{"activation": "swiglu", "norm": "rmsnorm", "tie_embeddings": false, "schedule": "wsd", "train_tokens": 175500000, "steps": 5475}
MLP neurons of a small language model. Each row is named by its layer, matrix (gate and up: input weights) and neuron, and shows model dimensions 0-63. Each number is 128 + 32 x the weight over its row's rms, rounded and kept within 0 to 255. A neuron's up and down rows have the sign that makes its largest values positive.
After each neuron's rows, "fires after" lists the tokens most often just before its 100 highest values on Wikipedia text that the model never trained on.

L5.gate37 [123 153  97 192 192 108  74  81 140 120 108 140 153 213 132 105 163 148  88 113 132 161 159  70 126  99 165 157  63 151 142 134 134 117 156 156 171 122 148 149 161 132 160 110 162 147 146 146 108 123 122 161 109 146 128 152 133 132 159 112 152 153 133 103]
L5.up37 [158 115 128 138 106 125  97  86 199  67 152 149 103 108 128 137 128  69 129 115 126 115 112  87 125 143 117 101 152 188 111 145 148 126 158 143 136 164 116 148 101 136 140 146 129 191 132 178 123 113 128 196 133 100 138 157 102  82 127 111 167 132 141 114]
fires after: "ur", "ir", "c", "v", "qu", "ver"

L2.gate441 [ 68 199 126 133 106 140 149 123 151  70 179 113 102 158 104  77 169 156  96  99 148 130 116 125 115  97 118 115 121 125 141 196  84 172 115 120 179 125 116  93  86 108 157  98 134 148 105 141  90 142  76 137 118 192 128 148 129 108  91 196 126 158 121 156]
L2.up441 [122 180 108  91 166 142 117 138 183 117 152 161 113 147  84 166  75  87  88 157 127 165 125 132 135 181 114 130  76 105 117 176 220  97 124 117 105  57 113  52  91 154 165 142  76 121  95 121 166 163 145  92 141 157 213 183 179 154 164 149 160 145 175 137]
fires after: " c", "ac", "amp", " C", "ul", "are"

L3.gate93 [162 118 130 126 149 109 129 112 152  81 122 133 123 114 128 113 137 190  89 106 124 175  80 161  99  72 182 123 178  66  76 188  64 136 107 127 111 119 114 143  89  99 169 130 133 123 150 108 113 125 130 119 155 179 131 159 118 131  64  96 140 165  81 145]
L3.up93 [161 101 132 143  90  92 147  66 145 148 187 106 136 131 191 152  88 199 143 153 117 130 180 117 110 212 123 113 115 149 125 139 164 150 108 117 142  99 154 122  56  97 115 145 117  97  76 110 149 139 172 177 144 181 144 194 117 150 145 168  91 154 170 127]
fires after: " c", " C", "in", "c", "o", "ro"

L8.gate443 [ 77 163 132 116  79 116  85 160 113 104 154  97 139 158  79 105  73 102 114 177 158 123 133 151 155 191 106  79 104 156 137 164 148  89 164 110  84 150 142 104 105  76 112 102 170  86 103 106 156 218  95 135 114  88 177 101 117 146  83 121 101 130 114 140]
L8.up443 [ 29 119 149  76  92 119 103 131  81  63 129 129 206 157 126 179 145 111  56 105  98 153  96 197 141 132 138  47 157 174  80 137 149 125 152  74 142 148 132 170 124  78 122  98  95 185 102 105 124 174  68 108 125 122 101 131 149 122  90 167  93  93 122 154]
fires after: "it", "ed", "at", "is", " ", "ult"

L8.gate357 [132 174 105 134  67 110  96  86 135  93 134 129 170 170 120 121 107 118 104  78 158 109 120 157 162 130 125 176 116  77 127 170 120 131 153  98 173  80 127 148 167 134 143 120 114 150 128 112  94 157  69 157 135 120 101  85 159  86 100  84 109 136 128 129]
L8.up357 [101 157 132 114  91 175 133  91 175  78 151 117 151 132 163  98 138 143 151 138 110  91 109  68  83 151 138  64 167 116 155 250 129 185 102 168  92 119  71 180 134 121 117 154 140  71 143 161 120  80 130 201 141 162  96 138 141  64 125 131 127  86 169 116]
fires after: " d", "iv", " l", "c", "er", "ver"

L13.gate268 [121  73 111 156 150 182  28 115 145 149 127 150 116 124  70 210  97 135 155  77 139 110  86  94 121 165 127  85 156 167 107 117 106 135  71 154 118 190 130 177  73 105 142 108 202 104  80 120  61 159 104  85 117 140 125 119 169 109 196 168  89 137 133  94]
L13.up268 [146 130 119 174 119 161 140 169 123 150 133 187 105 139 127 125 189  65  76 147 155 107 139 225 120  96  58 114 162  92  91 117 140 108 134 166 129 106 161 142 107 193 156  81  69 113 140 182 182 146  84 105  83  60 127  75 169 115 107 136 192 109 155  96]
fires after: "o", "r", "w", "el", " w", "a"

L3.gate39 [158  91 105 136 143 112  92 139  67 147 105 193 187 212 108 176 115 205 137 157 149 204 138 114  84 102 131 152 172  75  84 122 125 136  81 131  98 109 123 156 121 113 121 175 109 163 131  91 176 129  98 143 177 133  93 115 113 122 125 142 129  80 159 124]
L3.up39 [154  97 114 185 172 122 161  84 118 137  32 149 134  98 123 196 123 114 120  87 106 120 203 136 116 138  93 108  95 155  88  82 152 125  85  83 146 107 136 147 169 102 119 102 185 195 126  98 126 125 167 142 126  69 156 104 130 109 188 127  88 112 146 111]
fires after: " J", "st", "k", "u", "g", "ab"

L15.gate418 [132 144  88 152 116 149  91 177 101 120 137 129 125 190  70 202 122 130 126 127 118  85  90  84 123 154 172  93 125 127  63 118 148 105 112  77 109  91 174 124 107 127  90 208 165 104 118  95  87 170 127  92 125 124 150  89 138 118 152 177  73 131  72 181]
L15.up418 [ 92  52 126  79 106 173 158 138 123 129 192 133 163 176 123 121 128  70  96  95 106 153  99 140 149 199 168 105 104 153 134  90  73 130 135 118  60 145 128 142 156 137 146 132 143  87  85 151 180 164 195 128 120 138  59 123 101 116  96 186  96 114 112 157]
fires after: " ", " re", "is", "-", " d", "en"

L9.gate224 [140 123 125 110  62  97 141 105 157 154 177 114 125 130 132 123  81  91  93 168  83 109 144 135 105 135 141 141 129  87 188  63 137 141 130 132 107 142 127 152 108 142 123 159 124  59 146 134 139 152 157 135 177 143 149 128 205 129 108 148 166  93 153 155]
L9.up224 [162 108 104 134 147  79 163 176 100 159 110 175 146 135 182 128 114 178 119 164 163 159 153 146 143  57 180  92  83 150  73 115 147 113 149 130  48  85  76 107 126 147  99 138 172 147 124  74 121 149 104  65  83 158 156 132 213 122 173 105 152  75 174 125]
fires after: "ro", " o", " O", "e", "oun"

L3.gate372 [104  94 139  95 146 153 116  83 154  90 142 122 183 202  78 153  99 123 184  80 166 134 175 105 168 131 139 102 103 114 131  88 167 107  81 138 114 155 177 153 116 158 138 189 139 176 158  98 106 151 140 183 157  60  84 155 102 130 117 165  95 114 114 124]
L3.up372 [ 77  51 149  69  86 131 147 123 104 125  86  91 186 118  94 152 133 215 152 111  98 117 176  91 173  63 122 119  90 162  87 147 173  90 113  73 165 174 163 179 138 131 121 123 162 128 116 112  93 171 172 177 148  84  98 128  96  84 147 163  67 129 151 105]
fires after: " de", " l", "g", "st", "ing"